config.toml
n_layer = 24
head_dim = 128
attn_scale = 0.0884
init_std_o = 0.00299
init_std_up = 0.0207
decay_shape = "pow"
MLP neurons of a small language model. Each row is named by its layer, matrix (up: input weights) and neuron, and shows model dimensions 144-239. Each number is 200 + 20 x the weight over its row's rms, rounded and kept within 0 to 999.
A block is one neuron, or neurons of one layer that tend to fire together. Before each block is what it responds to, as a language model described it from the Wikipedia text at the highest values.

Description: Mid-word pieces like -ross. Word-piece tokens that continue a word, strongest for "ross" in cross, crossing, albatross and gross, plus "ow" (Glasgow, Show, Yellow), "ac"(ross) and "pen"/"open" (Opened, U.S. Open).
L7.up2,187,208,181,177,170,207,193,239,236,183,177,189,213,205,184,227,203,174,175,168,204,198,179,163,223,190,183,221,175,212,191,211,173,166,190,184,202,188,215,191,202,182,203,182,189,207,235,182,202,190,212,202,204,208,181,236,196,240,163,199,181,205,207,236,202,199,200,187,173,206,200,229,225,193,215,216,244,185,236,258,217,200,201,194,176,208,206,221,189,197,213,196,195,208,215,178
L7.up137,170,195,230,195,217,213,200,187,225,198,199,202,213,187,209,228,155,203,224,187,219,237,191,216,245,177,197,203,232,203,187,195,222,188,187,219,220,205,181,192,200,195,187,229,170,175,154,165,183,181,178,206,211,225,193,206,202,220,192,195,185,208,199,214,186,198,221,190,203,205,176,211,184,210,152,209,187,204,194,203,209,211,191,249,211,209,151,185,212,230,180,198,211,214,195,239
L7.up245,212,188,190,204,239,231,190,217,178,212,186,196,194,175,213,195,185,190,223,229,207,144,205,194,213,230,199,163,220,222,229,180,199,202,191,198,186,159,177,200,217,191,224,180,190,224,198,203,188,184,169,217,232,172,234,198,209,221,189,224,148,214,197,170,166,210,187,173,183,205,193,195,197,157,190,202,198,198,232,256,205,225,223,187,183,160,184,190,177,220,207,222,223,231,180,188
L7.up331,184,210,180,209,180,234,159,199,187,211,207,221,195,233,199,218,194,223,172,203,204,226,189,160,213,236,190,212,201,182,218,217,209,213,190,215,176,184,193,175,197,193,195,181,184,199,217,244,224,190,209,180,186,206,224,218,214,250,198,185,190,231,209,204,198,186,230,209,197,188,194,200,190,188,202,160,164,216,187,219,190,174,215,232,181,215,165,197,206,212,202,167,216,187,212,210
L7.up656,211,205,198,226,233,215,175,166,186,187,183,188,197,182,208,195,187,217,231,190,173,215,228,180,225,221,189,164,194,216,202,195,197,179,194,234,172,210,165,217,186,191,213,232,196,177,176,207,188,209,218,212,201,181,197,244,170,197,220,185,193,209,212,206,184,200,210,191,216,222,175,210,140,225,179,216,220,174,200,238,147,188,186,185,191,201,201,208,188,194,187,183,223,205,204,224
L7.up1100,227,212,181,193,209,179,220,170,198,167,171,197,193,174,191,170,189,188,191,186,196,182,196,169,227,200,180,238,214,210,213,204,197,187,177,207,220,228,211,186,201,185,200,171,175,201,191,217,197,192,157,238,167,190,214,175,185,193,225,164,190,197,190,191,191,176,200,228,177,211,214,190,195,216,190,212,202,198,249,204,204,172,221,162,208,221,210,172,183,205,211,192,203,183,203,188
L7.up1228,213,207,211,204,197,220,208,204,229,200,205,197,182,176,217,160,201,220,193,187,218,192,193,202,198,186,177,202,189,194,181,215,182,235,157,200,191,211,213,224,213,204,200,211,205,215,204,208,203,177,229,223,159,233,200,229,208,210,195,167,186,186,178,179,184,214,226,192,222,218,203,207,178,216,213,190,169,177,223,205,212,166,197,205,209,203,192,212,235,189,215,186,194,192,214,171
L7.up1239,183,195,205,214,176,216,155,165,208,179,147,196,201,189,194,207,196,194,200,198,216,175,183,207,177,241,193,196,203,200,186,186,200,183,239,237,196,188,202,224,202,207,192,216,209,186,211,198,213,211,165,217,199,223,203,195,187,199,186,216,191,164,207,203,179,205,177,185,191,195,138,202,212,212,202,211,180,207,180,203,130,245,239,216,209,203,182,200,210,186,163,194,222,196,207,206
L7.up1280,180,214,186,201,192,201,184,217,256,233,209,212,190,213,155,196,194,211,181,200,206,220,205,160,196,191,201,169,219,211,205,193,168,199,216,193,175,165,173,198,197,247,182,198,178,160,206,186,176,194,210,217,197,197,228,191,161,231,166,181,168,195,221,188,194,217,208,224,200,228,197,193,214,218,211,200,155,215,175,222,191,193,187,182,207,204,178,243,223,221,214,230,194,183,225,201
L7.up1587,186,181,203,185,177,201,214,198,182,216,199,215,217,212,218,208,182,168,192,210,206,196,196,224,194,212,188,211,183,181,204,189,203,220,187,182,215,178,181,199,184,204,224,209,188,203,147,189,175,211,210,203,222,183,190,200,196,183,235,209,204,232,230,193,181,186,183,194,184,215,178,193,173,235,231,202,220,195,199,206,195,207,221,203,218,223,163,199,224,199,207,184,218,195,240,217
L7.up1729,189,205,191,208,209,188,205,173,201,232,192,186,208,201,206,175,194,234,171,199,185,179,207,203,186,248,219,183,200,220,168,227,214,182,202,219,214,196,185,183,217,218,203,187,194,191,186,198,189,192,226,201,201,209,208,220,214,203,217,211,208,204,212,188,181,185,161,193,166,237,223,192,199,204,177,198,202,189,182,195,197,161,178,246,215,189,188,188,204,209,196,209,207,201,194,202
L7.up1789,179,199,198,214,201,224,201,181,232,207,159,203,193,166,218,186,199,224,208,196,208,193,209,200,188,221,183,194,194,178,201,215,175,206,210,247,200,207,179,177,240,189,219,222,191,199,205,207,206,188,208,229,222,196,227,219,189,209,194,232,221,170,208,191,181,218,174,180,197,211,190,248,192,188,218,207,216,210,181,218,200,193,194,220,190,182,192,226,216,190,196,197,210,209,160,193
L7.up1842,184,214,242,222,229,231,199,210,192,214,191,187,193,185,195,201,193,190,233,243,161,205,214,205,207,181,221,179,209,224,198,173,179,171,182,234,212,201,221,178,218,173,174,197,212,161,184,195,209,164,202,195,239,234,211,176,188,164,194,186,187,212,225,217,219,211,206,197,243,174,208,190,176,215,199,202,213,208,203,250,236,225,190,228,199,231,187,187,215,209,178,170,203,173,202,197
L7.up1878,200,205,203,226,179,206,210,211,176,189,208,179,193,177,172,199,186,203,189,181,224,175,197,185,202,213,208,211,206,220,203,187,166,208,209,224,222,208,220,184,171,210,234,158,202,196,192,178,210,205,215,202,217,209,206,179,188,205,227,203,183,195,219,217,196,241,195,246,193,204,196,195,163,197,219,195,205,186,213,245,222,183,176,207,216,199,205,183,220,189,200,219,201,199,185,193
L7.up1899,194,182,208,198,169,226,165,194,166,178,212,211,183,215,210,178,202,219,177,200,218,199,200,189,195,195,188,209,178,172,225,191,176,187,202,210,180,204,161,183,211,199,190,168,194,209,181,206,224,185,254,176,231,220,203,216,148,206,193,177,189,231,241,197,220,207,221,214,210,203,195,212,182,206,204,173,211,196,186,242,186,174,193,194,189,164,202,196,206,201,210,192,196,194,191,161
L7.up2031,182,215,205,188,214,183,200,230,184,177,206,203,184,200,212,219,205,178,170,216,186,174,157,224,205,217,169,188,223,174,189,200,201,190,175,206,165,184,178,184,220,188,180,206,224,237,203,180,183,225,248,216,234,201,208,213,162,205,217,192,229,199,186,199,208,162,218,194,185,201,200,201,194,183,204,206,201,178,167,237,206,194,214,192,185,192,182,194,212,204,223,201,176,252,165,222

Description: Mid-sentence commas. Commas inside a sentence, mainly thousands separators in numbers (6,800; 2,717) and clause-joining commas before while, which, however.
L17.up2032,200,199,208,171,225,251,199,203,209,214,230,211,203,171,199,199,171,211,178,185,220,189,231,213,196,205,175,203,184,164,187,203,181,214,202,217,194,176,189,185,162,207,164,199,181,235,233,206,215,197,228,201,166,202,213,203,194,181,208,204,197,186,174,212,219,226,174,176,219,190,164,208,154,209,180,167,193,233,189,225,188,179,239,229,221,180,187,226,189,202,186,173,222,224,189,195

Description: Verb onset after subject. First piece of a verb right after a sentence's subject name, as in Morgan ac(knowledged), Chevrolet int(roduced), Branković began; also digits in coordinates and years, and mid-word name fragments.
L17.up1555,210,197,182,181,219,170,194,172,203,239,190,197,174,215,201,184,219,219,148,197,219,225,203,201,199,218,184,169,195,169,239,205,210,177,197,180,191,163,234,218,211,182,189,187,223,164,179,176,200,171,216,189,190,209,174,201,218,217,204,200,196,233,187,182,154,214,210,180,202,191,193,199,170,176,198,196,193,201,218,185,220,209,230,218,175,192,207,177,223,204,188,212,174,170,169,232

Description: Preposition "in" token. The word or word-start "in", mostly the preposition before dates, places or events (moved to Edmonton in 1985, released in September), also "in-" word pieces (insurance, insists).
L15.up95,234,207,204,216,216,174,200,194,190,251,186,204,208,185,182,190,200,189,173,222,157,201,213,194,194,180,186,209,197,225,186,219,227,200,173,215,188,219,153,220,198,233,198,159,213,158,200,220,185,206,214,204,195,197,199,186,172,200,219,204,214,225,177,206,193,195,185,213,203,164,219,217,201,172,212,237,198,184,233,205,191,192,154,173,192,226,186,174,203,223,230,192,191,212,209,200
L15.up764,205,213,200,210,164,223,237,206,220,217,157,208,184,237,198,232,222,183,178,178,224,192,192,188,199,226,191,193,175,205,207,202,209,222,168,230,178,232,215,163,191,188,186,193,197,214,248,189,202,208,183,171,176,201,182,220,226,200,218,188,182,189,193,179,203,185,208,214,208,187,169,218,171,208,227,195,208,205,224,201,174,155,173,223,181,196,198,210,197,175,206,208,180,204,200,194
L15.up1025,261,191,200,208,207,182,213,195,197,204,207,170,197,189,189,211,192,145,175,208,221,240,155,180,200,247,206,198,188,196,196,188,208,166,202,209,204,199,183,192,153,216,182,219,210,196,193,182,205,193,194,203,218,201,170,190,185,229,239,210,223,202,191,200,217,192,155,217,156,180,165,207,200,194,206,188,163,238,187,199,190,225,200,240,224,205,179,210,186,237,212,182,211,180,214,176
L15.up2042,197,188,220,218,178,199,182,191,213,207,201,214,214,204,179,164,182,179,227,199,186,215,189,180,189,220,192,198,193,225,175,212,224,159,207,185,211,202,190,163,193,207,221,191,176,201,205,183,170,212,204,157,144,200,223,221,226,212,188,161,173,192,171,221,205,219,191,202,174,197,174,200,213,219,207,240,185,185,159,214,172,192,221,191,199,193,184,219,196,185,199,221,204,173,203,185

Description: Token "in". The token "in", whether a standalone preposition (in the, in 2023) or a word-initial prefix (In|augurated, in|filtrated, in|ternational), in any text.
L17.up206,167,201,197,190,223,200,182,204,146,186,187,197,195,215,201,177,199,219,171,213,227,242,186,182,245,223,217,173,211,196,231,198,182,205,183,186,194,200,206,224,214,202,204,189,242,192,189,219,197,206,172,195,178,214,204,204,183,199,197,192,205,157,202,204,196,178,208,186,206,204,187,196,193,174,216,233,193,202,203,208,207,199,195,190,206,231,193,215,204,181,234,182,214,169,196,185

Description: Word-initial fragment "ac". Fires on the opening piece of a word split into tokens, mostly "Ac/ac" in Academy, across, accepted; weaker on l (Glentoran, Climb), imp, and digits in years.
L15.up437,209,207,190,211,227,217,233,177,209,210,169,200,173,188,201,219,190,223,178,213,204,213,216,222,188,229,212,211,200,199,203,205,200,161,175,193,226,171,197,196,227,185,168,220,218,201,191,160,214,194,203,186,208,257,204,194,221,224,184,210,193,209,206,229,160,202,215,222,156,163,170,184,167,193,197,231,194,202,208,217,169,153,205,203,185,198,195,227,191,213,213,205,210,242,213,152
L15.up479,224,174,200,174,243,209,212,170,160,211,178,227,180,188,206,185,146,217,180,233,226,201,214,198,184,239,212,216,210,191,187,206,179,192,218,197,194,198,184,221,203,189,212,224,221,234,193,203,186,205,205,204,182,189,214,224,209,208,193,179,206,228,204,180,171,219,171,211,207,202,178,225,168,172,207,209,172,190,168,201,225,207,213,221,224,232,178,172,195,224,231,175,216,175,187,236
L15.up675,215,208,171,192,214,203,166,233,228,177,202,237,155,186,191,191,170,180,170,214,227,195,212,176,229,170,185,204,218,239,208,196,174,183,220,218,201,186,166,183,225,215,182,181,182,200,210,217,200,173,200,218,217,190,173,168,181,233,230,206,198,192,202,210,198,227,192,220,204,165,189,200,172,218,206,206,199,214,202,210,207,178,184,182,234,202,207,198,195,187,214,212,163,167,179,189
L15.up2004,178,194,204,190,179,189,166,201,202,159,193,188,181,159,181,199,191,206,167,214,194,210,188,188,178,226,190,204,198,202,176,191,195,174,120,197,186,150,203,225,170,205,158,201,177,199,219,212,209,190,189,243,192,174,193,212,200,220,189,213,221,230,185,184,183,206,206,221,199,187,209,195,188,199,207,219,200,207,166,215,193,210,189,246,206,202,160,184,191,221,173,192,192,166,221,188

Description: Adverb-forming suffixes. Adverb-forming suffix pieces attached to an adjective stem, such as -ly, -ically, -ently (significantly, deeply, stylistically); weaker on words like more, most, and, hyphens.
L15.up78,202,154,172,199,197,188,196,165,196,236,210,204,208,224,198,209,184,209,218,197,182,210,229,118,200,211,210,170,187,170,188,190,199,224,187,199,158,233,194,199,225,210,207,183,206,190,218,194,187,213,170,205,210,195,196,198,182,188,180,188,221,211,199,191,172,160,208,202,194,184,195,194,216,202,184,222,209,198,213,217,225,200,242,176,211,197,197,177,188,234,176,209,226,173,205,201
L15.up701,186,226,167,189,185,158,181,185,202,242,198,216,172,196,209,212,200,216,218,166,177,193,178,207,191,181,169,195,238,167,179,192,213,224,210,184,187,193,223,204,176,195,189,243,213,192,223,183,184,203,227,221,218,223,218,209,189,174,226,198,191,202,174,196,176,183,194,212,212,170,172,191,245,188,176,225,202,209,230,208,212,217,195,208,217,175,191,210,235,239,232,198,230,216,197,191
L15.up724,208,221,177,203,209,215,231,202,188,192,174,223,218,182,188,212,260,144,189,184,167,213,219,170,219,187,216,189,226,205,179,198,222,214,194,184,206,177,211,191,183,195,226,251,205,213,222,196,220,199,202,199,209,177,216,236,177,177,200,166,220,202,229,184,202,184,227,205,218,195,203,164,192,185,160,195,226,202,207,215,206,176,236,230,176,191,205,219,164,217,205,241,196,194,173,182
L15.up1453,171,219,169,192,207,191,209,219,186,185,199,179,176,209,214,161,198,202,231,222,209,205,180,197,216,212,209,182,212,153,190,181,150,198,197,187,208,208,216,201,205,190,183,163,198,169,216,197,176,196,224,212,191,242,181,193,178,190,200,216,176,207,223,176,195,205,188,210,218,167,171,235,230,202,180,217,205,214,240,208,195,184,197,238,200,226,199,187,199,229,211,211,232,198,232,186

Description: Be and degree words. Mainly the token be, both as the verb (will be better) and as a word-start piece (be-havior, be-yond, be-arer); also more, most and no before adjectives, and some list commas.
L7.up98,174,179,194,231,206,210,221,190,234,215,194,208,223,192,208,163,208,176,215,178,210,145,193,165,205,228,214,211,193,175,195,149,203,209,206,190,234,183,188,206,199,181,206,187,182,199,195,173,186,212,182,178,221,195,227,199,206,215,213,219,173,217,190,210,208,182,180,241,212,229,188,225,220,192,234,191,158,219,211,205,205,234,209,174,211,213,194,208,178,196,205,191,246,210,215,191
L7.up116,190,195,190,200,219,202,223,158,164,222,187,220,206,179,183,177,179,207,208,209,199,230,193,213,203,205,192,194,193,222,189,223,199,174,197,205,173,171,197,180,211,191,199,206,205,231,207,206,196,210,222,209,207,214,188,192,215,220,206,207,219,177,196,222,206,217,195,201,175,175,205,234,226,216,208,192,212,223,212,170,193,222,174,257,188,178,193,213,163,177,207,213,199,185,187,172
L7.up167,211,208,194,213,212,194,202,182,225,182,207,211,167,191,202,238,191,198,160,164,208,213,217,208,168,225,203,214,203,199,224,203,221,185,188,184,171,174,200,198,233,198,210,188,204,202,216,215,205,204,185,190,236,166,204,208,151,171,194,194,191,170,217,189,233,191,198,166,201,204,196,196,200,190,204,210,171,198,180,235,195,218,188,188,199,221,192,241,190,220,164,192,235,178,186,184
L7.up379,177,206,189,190,215,190,202,224,190,223,201,221,207,198,189,185,199,166,199,195,222,179,217,185,212,210,186,206,191,219,211,170,196,202,232,182,184,197,199,173,186,177,235,152,214,219,208,240,187,199,198,184,233,223,194,191,173,204,220,182,170,205,215,213,206,212,216,189,203,204,195,208,204,195,237,174,205,151,204,219,200,243,238,214,219,194,162,200,220,199,212,193,215,202,235,204
L7.up833,212,184,221,177,210,171,171,233,187,221,209,192,211,163,177,195,212,201,203,169,203,185,217,193,188,247,186,193,191,200,201,186,184,216,192,197,170,199,170,167,204,205,189,211,235,203,203,244,180,222,194,189,209,216,228,221,191,194,210,206,183,196,206,218,242,235,184,193,238,203,180,186,204,171,213,215,186,198,220,208,171,213,236,196,194,206,156,204,209,195,205,200,245,217,196,168
L7.up978,200,193,206,178,191,197,191,208,251,230,232,223,182,174,207,172,192,200,194,212,155,190,199,224,171,202,170,195,213,204,196,193,222,198,210,199,198,218,197,170,181,190,200,211,201,176,226,221,232,232,213,235,233,174,200,187,197,171,214,206,205,211,204,197,183,220,239,205,217,219,179,193,218,208,177,173,214,181,173,196,200,184,186,197,190,217,228,218,154,190,186,178,261,197,199,166
L7.up1018,207,197,173,180,179,177,190,215,258,193,162,185,196,219,188,164,182,184,208,207,255,182,188,167,203,142,221,185,214,182,163,158,209,199,209,186,221,179,232,213,194,178,213,197,197,213,216,185,209,212,181,225,205,219,166,202,194,179,180,192,211,195,180,171,222,202,213,187,210,179,187,222,185,197,168,182,205,195,172,214,211,176,263,214,205,196,150,214,197,210,193,231,210,223,200,218
L7.up1103,204,212,174,214,198,192,203,205,208,202,192,222,171,221,173,199,191,194,221,210,210,198,210,209,205,198,197,183,199,172,194,214,216,213,190,221,212,206,179,178,161,193,209,213,176,165,235,174,205,166,196,168,234,182,189,203,216,167,199,212,207,203,175,186,215,221,196,214,174,206,204,166,217,203,203,212,227,205,186,194,190,189,183,211,216,223,216,189,143,153,197,178,201,182,202,207
L7.up1246,180,234,197,225,200,197,188,211,187,191,186,212,209,228,204,185,228,176,184,153,188,249,201,213,198,193,188,197,196,176,209,197,228,203,209,223,190,231,189,183,157,217,237,189,191,200,197,196,232,165,204,170,199,243,201,178,201,174,214,196,211,208,197,205,189,202,166,188,203,185,214,193,215,200,192,183,196,188,220,197,215,212,224,200,206,201,211,193,202,189,186,244,215,179,227,237
L7.up1272,201,198,215,201,191,191,201,202,195,187,205,217,196,178,198,193,186,186,193,195,217,197,199,226,180,237,187,201,196,207,194,184,180,209,191,193,233,229,184,180,202,194,207,183,189,200,226,197,212,196,186,190,198,192,190,219,216,208,172,210,176,190,223,181,189,241,233,197,227,175,185,211,223,194,220,191,199,222,209,208,247,186,182,169,212,175,200,189,215,205,198,192,213,209,223,163
L7.up1276,206,183,193,184,208,157,179,204,201,216,179,210,196,183,198,206,178,191,189,177,230,207,191,185,207,211,164,185,206,225,159,205,180,214,163,187,199,216,167,187,195,181,221,207,213,224,242,227,178,229,206,215,183,190,200,186,199,211,187,185,208,246,249,170,191,225,236,245,190,182,181,165,227,180,220,191,183,193,207,204,172,189,199,207,204,227,201,204,197,247,168,200,221,221,238,191
L7.up1296,223,200,175,229,198,237,183,193,206,169,205,182,237,164,177,174,197,172,172,216,217,180,190,187,199,217,206,177,196,216,177,197,215,204,233,208,177,224,199,233,217,209,220,186,216,200,195,199,180,229,224,203,187,175,196,193,176,173,211,162,203,198,218,206,222,185,168,213,191,199,198,218,192,201,177,204,210,201,212,218,228,210,214,198,212,190,211,186,223,174,185,198,229,185,239,181
L7.up1458,178,189,200,215,219,183,192,232,237,220,170,214,260,213,200,180,210,212,198,202,203,215,230,201,202,208,213,211,201,192,178,211,218,238,200,182,173,196,212,233,194,192,221,199,209,176,229,210,186,174,209,194,169,183,204,193,199,206,197,149,196,207,182,187,203,220,192,214,208,202,192,157,233,175,181,183,242,189,209,187,208,191,201,159,219,208,222,189,185,244,171,230,227,213,216,185
L7.up1505,211,221,219,190,217,221,211,216,183,199,218,225,198,214,190,170,176,227,213,188,206,211,243,210,182,224,196,193,183,178,183,196,202,213,171,233,203,200,226,171,215,216,150,137,199,188,196,223,186,212,213,210,191,176,212,187,212,207,167,183,180,195,186,227,187,212,210,217,183,227,199,178,207,162,206,232,222,189,203,170,203,216,208,208,222,206,198,196,199,200,214,209,211,127,201,208
L7.up1600,184,192,176,186,212,208,189,201,206,223,175,181,200,205,175,203,233,159,156,227,236,177,179,192,205,223,164,199,168,183,189,162,213,237,233,191,199,199,195,184,208,192,203,192,229,214,238,216,203,234,171,178,196,214,207,202,165,238,212,179,184,200,207,187,191,225,210,202,242,197,158,186,180,201,250,187,223,217,227,198,179,219,201,181,181,203,183,176,206,195,217,148,209,176,191,174
L7.up1742,178,225,212,181,201,197,174,182,165,199,181,193,183,172,206,170,195,178,185,210,214,197,183,213,219,200,189,183,155,164,187,205,177,207,191,231,172,161,199,188,219,245,198,194,202,198,196,196,174,244,216,223,219,198,210,217,172,194,166,188,199,197,194,206,190,236,172,220,211,237,157,199,208,172,235,187,241,182,206,228,210,201,214,183,180,221,216,195,239,213,195,210,232,171,176,191